Weights of a small transformer language model.
Size: width 192, 6 heads of 32, MLP 384 SwiGLU.
Architecture: rotary positions, no biases in attention or MLP, untied embeddings, normalized queries and keys.
Training: a variant of Muon for these matrices, 236M tokens, 7197 steps.
MLP neurons of a small language model. Each row is named by its layer, matrix (gate and up: input weights; down: output weights) and neuron, and shows model dimensions 112-175. Each number is 128 + 32 x the weight over its row's rms, rounded and kept within 0 to 255. A neuron's up and down rows have the sign that makes its largest values positive.
After each neuron's rows, "fires before" lists the tokens most often just after its 100 highest values on Wikipedia text that the model never trained on. A number after a token or word is its count.

L2.gate350 [167 164 171 150 130 149 151 177 157 142 119 168 110 148 123 139 137 125 139  62 153  99  68 139  91 146 173 111 178 116 154 117 156 137 113 130 129 199 159 118 134 137 111 120 143 111 196 126 131 108  95 150 126 164  98  98 149 203 123 149 114 153 155 163]
L2.up350 [ 98 136 166 130 173 126 168 160 167 148 174 145 133 160  91 123 133 120 142 105 129 107 137 125 117  91 197 110 115 155 128 148  96 139 141  34 174 176 163  96 159 123 142  99 138 166 205 112 189 131  86 197 102 122 131 104 170 139  71 151  78 105 120 117]
L2.down350 [ 98  61 122 185 146 162 137 102 168 139 186  94 129 145 125 168 130 140 144  67 113  91 122 129 171 133 174 105 127 126 106  74 185 136 151  84 106 153 141 147 124 180 115  73  90 118 162 125 144  65 155 112 159 128 115  75 168 179 106 179 195 185 184 108]
fires before: "-" 61, "|" 13, " " 9

L7.gate9 [ 43 130 146 111 174  81  97 101 160 149 140  98 148 140 134 110 140 165 134 102 119  72 101  98 141 166 139  94 195 118 109 148 160 109 112  95 117 163 172  83 155 142 153 141  72 103 129  97 120 135 163 117 115  79 120 121 181 130 143 132 114 140 101 153]
L7.up9 [112 141 100 124 144 174  59 125 178 208 158 174 124 168 137 116 143 120 134  45 177 105  88 112 119 179 119 160 119  98 135 123  95 142  47  99 103 156 129  81 139 155 124 149 121  86 167 145 134 132 147 132 101 146 135 107 167 177 126  69 115 126 108 103]
L7.down9 [110  92 124  85 181 139 172 121 136 128 141 150 135 112  70 147 171 193 144  85 116  90 109 130 156 124 177 178  91  66 121 144 110 129 137 121 148 127  85 151 134 130 110  73 169 191 138 151 167  50 103 180  59 167 176 110  91 122  94 105 112  70 140 142]
fires before: "-" 37, " " 17, "2" 16, "1" 7

L6.gate45 [104 137 122 127 112 155 135 116 142 132 181 164 113 142  88 137 118 187 140 152  87 122 150 116  83 120  81 109 164  87 176  86  77 152 176 122 131  91 167 166  75 162 144  94 134 152 122 158 124 168 147 116 147 183 137 146 127 160 186 143 137 140 165 123]
L6.up45 [ 93 138 116  91  67 130 116 140 133 113 225 171  91 124  76 102 160 106 152  67  72  93 197 148  66 119 129 117 120  95 160 146 142 168 181 122  65 124 148 142  87 147 111 118 126 127 149 142 133  74 110  67 156 144 165 156 149 126 157  80 102 116 159 151]
L6.down45 [133 112 156 116 149 125 127 134 165 115 168 156 119 129 170 125 125 158  82  74 122 111 188 129  84  88  88  96 139  79 170  96 112 145 180 134 132 155 147 131  90 149 144 124 116 137 113 110 148 133 158 167 136 165 150 136 101 182 184 111 111 123 122 164]
fires before: "g" 12, "is" 12, "/s" 9, "e" 7, "es" 6, "res" 5

L7.gate111 [156 137 126 124 135 164 127 148  77 119 123 167  72 123 111 149  83  93 130 166  96 103  74 104  48 167  88 163 132 125 135 122 133 183 162 116 130  54 143 149 155 137 113 112 100 149 139 120 151 155 140 161 113 117 130 190  77 173 111 115  85 127 110 130]
L7.up111 [170 129 142 141  85 192  71 103 131 134 107 159  88 139  93 158 117 112 149 190 101 142 112 152  80 167 156 158 179 117 170 131  95 157 190  99 113 121 197 149 149 127 105  91 120 147 121 111 104 136 124 184 106 140 145 154  42 149 141 115  82 187 161  87]
L7.down111 [144 127 118 129 111 134 113  94 157  73  94 184 108 116 168 173 116 134 129 106 109 136 133 150 112 142  89 161 119 149  88 109 119  50 177 146 136 122  88 139 141 156  99 107 139 157 212 152  85  53 171  93 161 144 128 138 127 113 164  87 104 110 144 112]
fires before: "5" 17, "4" 17, "1" 14, "3" 13, "2" 13, "0" 13

L5.gate362 [122 169 103 152 118 113  98 183 120  59 137 167  93 119 177  93 118 163 143 101 101 165 123 138 132 166 128 209 130 139  93 121 109  86 125 118 132  76 108  99 169 124 154 131 101 133 147 167  68 115 110 160 165 102 152 115 172 149 143 108 111 118 125 158]
L5.up362 [177 119 159 139 144  96 112 110 144  92 142 152 143 141 182 122 144 151 171 140  53 184 171 104  79 135 152 187 145 152 208  95 168 164 115 141 143 119 104  40  87  84  88  84 151 110 120 193 104 105 167 215 145  99 132 135 150 137 143 156 180 132  86 133]
L5.down362 [165 128 169 217 126 148 142 100 148 118 131 149 148 147 146 154 142 150 111 160 107 166  99  83  47 156 114 167  66 119 128 119 131 126 137 117 110  96 137 124 167 141 131 113 136  93  90 147  46 144 114 102 147 103 105 106 105 113 124 143 117 188 150 117]
fires before: "-" 58, ":" 14

L8.gate68 [176 105 139 153  84 167 120 147 141 139 105 106  87 117 140 161  98 188 154  94 108  82  66 121 118 140 166 135 131 178  80 127 115 108 141  73  76 109 118  98 168  97 111 106 142 101 113 179 121  99 100  72 137 131 169 109 101 125 143 120  84 157  92  96]
L8.up68 [135 118 128 148 112 186 143 104 151  89 133  96  97 114 124 115 106 153 156 103 126  86  88 125  86 141 178 114 107 165 139  88 133 134 134  78  95 102 180 126 116 126 140 124 157 114 126 128 120  69  96 134 138 160 136 111 122 125 160 103  76 181 111 143]
L8.down68 [ 92 149 119 176 197 106 112 151 143 182 163 104 101 138 126 148 174 212 179 136  49 129 132 127 108 186 129 195 153 132 120 101 123 171 114 188  98 133 125 114 135 120 111  87 131  64 202 132 122 153 144 168 144  74 124 165 111 187  81 166 110 162 110 113]
fires before: "-" 62, "|" 27, "With" 4

L8.gate239 [127 101 132 147 122 132 102 100 181 153 158 163  55 115 166 112 143 145 171 163 117  93 118 149  51 136 150 167 140 116  90  97 109  85 141 172 174 160 126  38 117 119 128 101 117 136 135 141 112 139  59 103 163  66 177  91  86 147 108 135 107 166  99 115]
L8.up239 [139  61 125 111 115  89  93  67 160 181 118 120 138 151 114 160 162 117 132 157 119 104 138 196 157 112 126 176 128 113  97 129 155 121  84 133 124 159 156  59 142 132 162  89  92 126 133 124 131 110 122 113 162  79 182 140 134 146 145 130 112 170 121 157]
L8.down239 [121 124 100 152 131 154 184 140 117  56 164 115  94  77 207 207 113 169 125  87  90 133 137 138 149 126 145 157 148 114 161 153 148 110 167 151 114 118 147  95 135  94 138 126 122  96 205 117 110 137  83 163 117  83  93 178 127 209 143  61 125 134 165 134]
fires before: "-" 99

L5.gate168 [143 142 119 133 162  94 122 151 186 177 197 131 120 192 150  85 161 139 179 153 140 166 137  99 123 130 132 108 127 106 151  64 197  48  88 117 155 174 167  86 186 121 113 148  63 133 153 105 152  68  62 157 150  83  99  84 108 174 136 159 105 140 137 124]
L5.up168 [ 90 108 119 102  88 117 136 129 146 178 174 184 114 172 149  95 150 114 122  59 109 115 194  53 147 117 144 124  98 144 123 153 112  56  97  96 150 209 154  94 128 197 156 156 116 137 131 145 191  96 157  88 112 116 151 118  84 153 126  93 106 136 173 157]
L5.down168 [ 88 145 131 106 170 121 113 116 110 138 200 187 134  96  37 135  80  98 164 115 154  93 148  81  69 126 153 151 156  98 170 123 100 118 104  69 147 145 140 161 147 116  81  94 160 130 172 140 148  98 123 194 126 106 144 112 145 130 140 179 147 166 111  79]
fires before: "|" 48, "-" 35, "|---|---|\n" 4

L2.gate359 [142 132  88 137 153 132 102 101 161  91 209 151 129 124  77  95 116 135 181 151 138 135 147 159 112 130 143  86 183  77 128 119 179 151 149 145 117 130  91  89 151 142 115 119 143 161 110 135 140 131  77 136  95  93 143 107 154 121 149 154 100 166 114 160]
L2.up359 [105 134 137 141 137 104 137 197 127 138 168 127 137 138 120 115 165 131  85 124  81  92 148 115 102 125 151 130 147  96 135 124 147  86 146 126  73 145  67 161 178 161  60 124 129 151 133 113 146 125 103 154 108  72  71 120 128 108 156 127 114 145 213 154]
L2.down359 [120  94 125  26 172 118 160 140 150  99 165 184 113 126 106  80 151 138 154  86 114 170 129  75 125 148 148 204 172  74 149 112 176 130  89 131 135 135  84 158 119 162  76  65 136 116 183 160 104 124 118 100 165 161 165 103 153 173 136 127  96 164 146  89]
fires before: "-" 25, "|" 19, "2" 17, "A" 5, "P" 4

L2.gate307 [151 154 165  99 165 134 147 169 194 153 106 177 158 145 154 138 100 128 109 135 119 123 108  88 126 105 146 109 114 105 105 136 181 147  96 123 186 191 139 110 112 156 149 128 153 145 171 118 134  82 112 194 153  99 110 104 174  97 143 152 164  92  84 160]
L2.up307 [163 140 159 123 130 129 129 160 198 136  88 156 138 178 159 120 104 134  97 120 130 129  74 107 120  72 139 150 122 121 124 101 154 152 113 118 201 201 145 118 111 136  83 147 145 108 159 152 174 131 114 171 158  83  90  97 154  76 159 152 171  90 137 175]
L2.down307 [137 118 187 138 119  73 127 121 121 107 184 137 160 107 144 112 117 116 167 117 153 116 125  98 126 105 163 140 172  99 152 134 126  75 120  91 102 144 185 203 173 194 112  74 119 143 141 110  76 150 100 121 166 162 111 128 185 202 132 153 148 165 135 164]
fires before: "-" 97

L11.gate130 [101  81 108 127 101  90 196 218  85 143 124 148 119 133 141  87 106 140 134 173 105 123  95 198  99 135 106 133 142 178 125 103 134 105 125  98 145  68 148 100 118 111 106  95 198 158  90 122 196 114 141 122 104 148 165 152 132 143 119 166 141 166 166 143]
L11.up130 [175 106 151 170 115 194 127 159 158 104 155 131 182  75 136 117  78 185 151 107 162 113 158 157  97 160 109 129 128 106 129 140  92 108  89 164 138 137 129  58 135 117 160 153 106 132 109 118 118 186 139 157 124  54 151 153 124 115 133  54 120 159  69 155]
L11.down130 [153  98 130 207 146  54 142 150  98 138 139 135  99 113 141 122 202 141  79 156 115 201 149 124 153 164 130 154  83 138 156  77  86 189 136 132 141  83 181 128 110 199 172 147 102  95 193 135 122 111 120  83  94 138 109 119 144 148 130 106 123 117 112 111]
fires before: "-" 16, "The" 16, "(" 7, "===" 6, "|" 5, "." 5

L13.gate29 [ 68  84 164 164 159  87 139 195 172 187  85 169 158  96 157 147 109 114 192 123 168 172 144 153 121 150 171 119 152 128 136 112 161 103 107  49 146 110 157 170 149 169 103 103 103 153 122 107 116 154 149  99 124 107 118 115 130 121 113 137 166 153  89 163]
L13.up29 [ 73  86 169 140 111 133 125  97 162 157 140 142 142 142 153 143  99 129 197 163  94 142 146 129  91 162 165 171 164 173 123 127 155 142  92 159 128  85 112 109  91 148  92 108 134 133 157 175 181 139 138 143 117 135 139 155 121 174 116 132 131 113   6 116]
L13.down29 [122 170 121 148 153 113 139  86 164 116 111 144 116  72  87 113 115 169 135 118 164 145  99  85 136 117 150 128 203 192 176 133 129  85 140 156 168 162 151 135 183  98 177 145 103 124 136  99 129 208  94  85 136 129 126 149  60 161 179 111 192 192  85 111]
fires before: "-" 75, " " 9

L11.gate307 [140 120 120 160 103 118  98 161 153 162  89 104  99 104 166 126 134 181 140 127 101 163 160 178 132 106 118 136  60 167 126 117 126  80 118 142 139  74  82  85 154 142 102 114 152 149 161 165 164 127  84 161 130  60 137 162 110 122 164 130 117 108 116 178]
L11.up307 [118  83 106 106 119 120 128 119 143 136 151 136 118  82 130 138 119 112 144 142 109 109 137 171 105 105 100 143 123 141 157 123 175 123 105 138 159 159 141 126 137 140 115  83 144 105 143 110 214  73 184 200 154  84 113 133 128 118  99 113 132 202  82 148]
L11.down307 [ 75 126 158 136 138  95 169  48 106 126 162 153 137 135 119 184 145 196 176 134 146 171 156 150 126 170  99 132 125 146 122 125 129 143 128  65 179 160 175  78 102 106 104 142 128  67 145 156 123  94 159 126 138 120  63 123 127 145 127 124 147 109 116 130]
fires before: "-" 75

L11.gate114 [142 140 114  93  76  94 133 103 127 196 129 213 148  57 163  93 134 169 151 115 139 135 141 127 137 158  59 121 143 112 177 157 100 128 153 125 139  97 127 198 138 154 101 205 106 111 138 184 112  95 144  83 123 174 120  96 111 139 114 142 149 120 141 112]
L11.up114 [150 183 130 114 112 139  95 172 107 156 164 154  90  89 154 171 135 123 151  75 120 162 155 102  92 115  96 122 134  99 153 105  67 172 144  85 100 146 112 106 122 161 137  86 114 165 164 171  91  92 152  76 152  80 129  82 165  72 138  83 166 157 107 119]
L11.down114 [196 177 139 188 122 122 144 101 117 110 168 132 124 118 111 154 136 134 115  93 143  48 169 152  97 147 127 106 146 142 124 105 163 141 114 125 152  91 118 131  72 125 159 137  76  89  96 220 144 109 159  86 114  98 129 166 151  47  93  64 133 185 103 126]
fires before: "is" 16, "S" 12, "us" 10, "0" 9, "/s" 6, "ic" 6

L2.gate324 [142 157 107 109 123 161 121  94 115 139 176 160  89 119 133  91 127 116 125 143 119 145 118 135 105 178 122 116 112  91 164 124 118 149 111 138 142  62 108 196 116 106  96 158  76 147 128 113 129 107  75 164 114  98 120 120 102 142  99 185 118 142 128 119]
L2.up324 [150 150 159 150 110 161  97 127 119  92 147 156 140  94 141  77 152 149 107 151 155 167 103 110 160 142 118 108  91 119 166 116  94 117 146 151 134  74 112 143 109  67 122 156  42 161 134 107 140 119 107 149 142  82 204 100  95 158 111 157 118 131 146 113]
L2.down324 [138 165 115 141 118 115  68  84 157 117 102 125 130 135 126 134 135 108  91 105 190  63  59 142  96 138 159 116 111 137 116 112 113  67  48 160 161 164 170 100 125 149 168  86 140 124 155  86 173 124 167 150  98 101 161 160 174 141 171 123 136 127  49  93]
fires before: "2" 23, "1" 18, " to" 13, "," 6, "." 4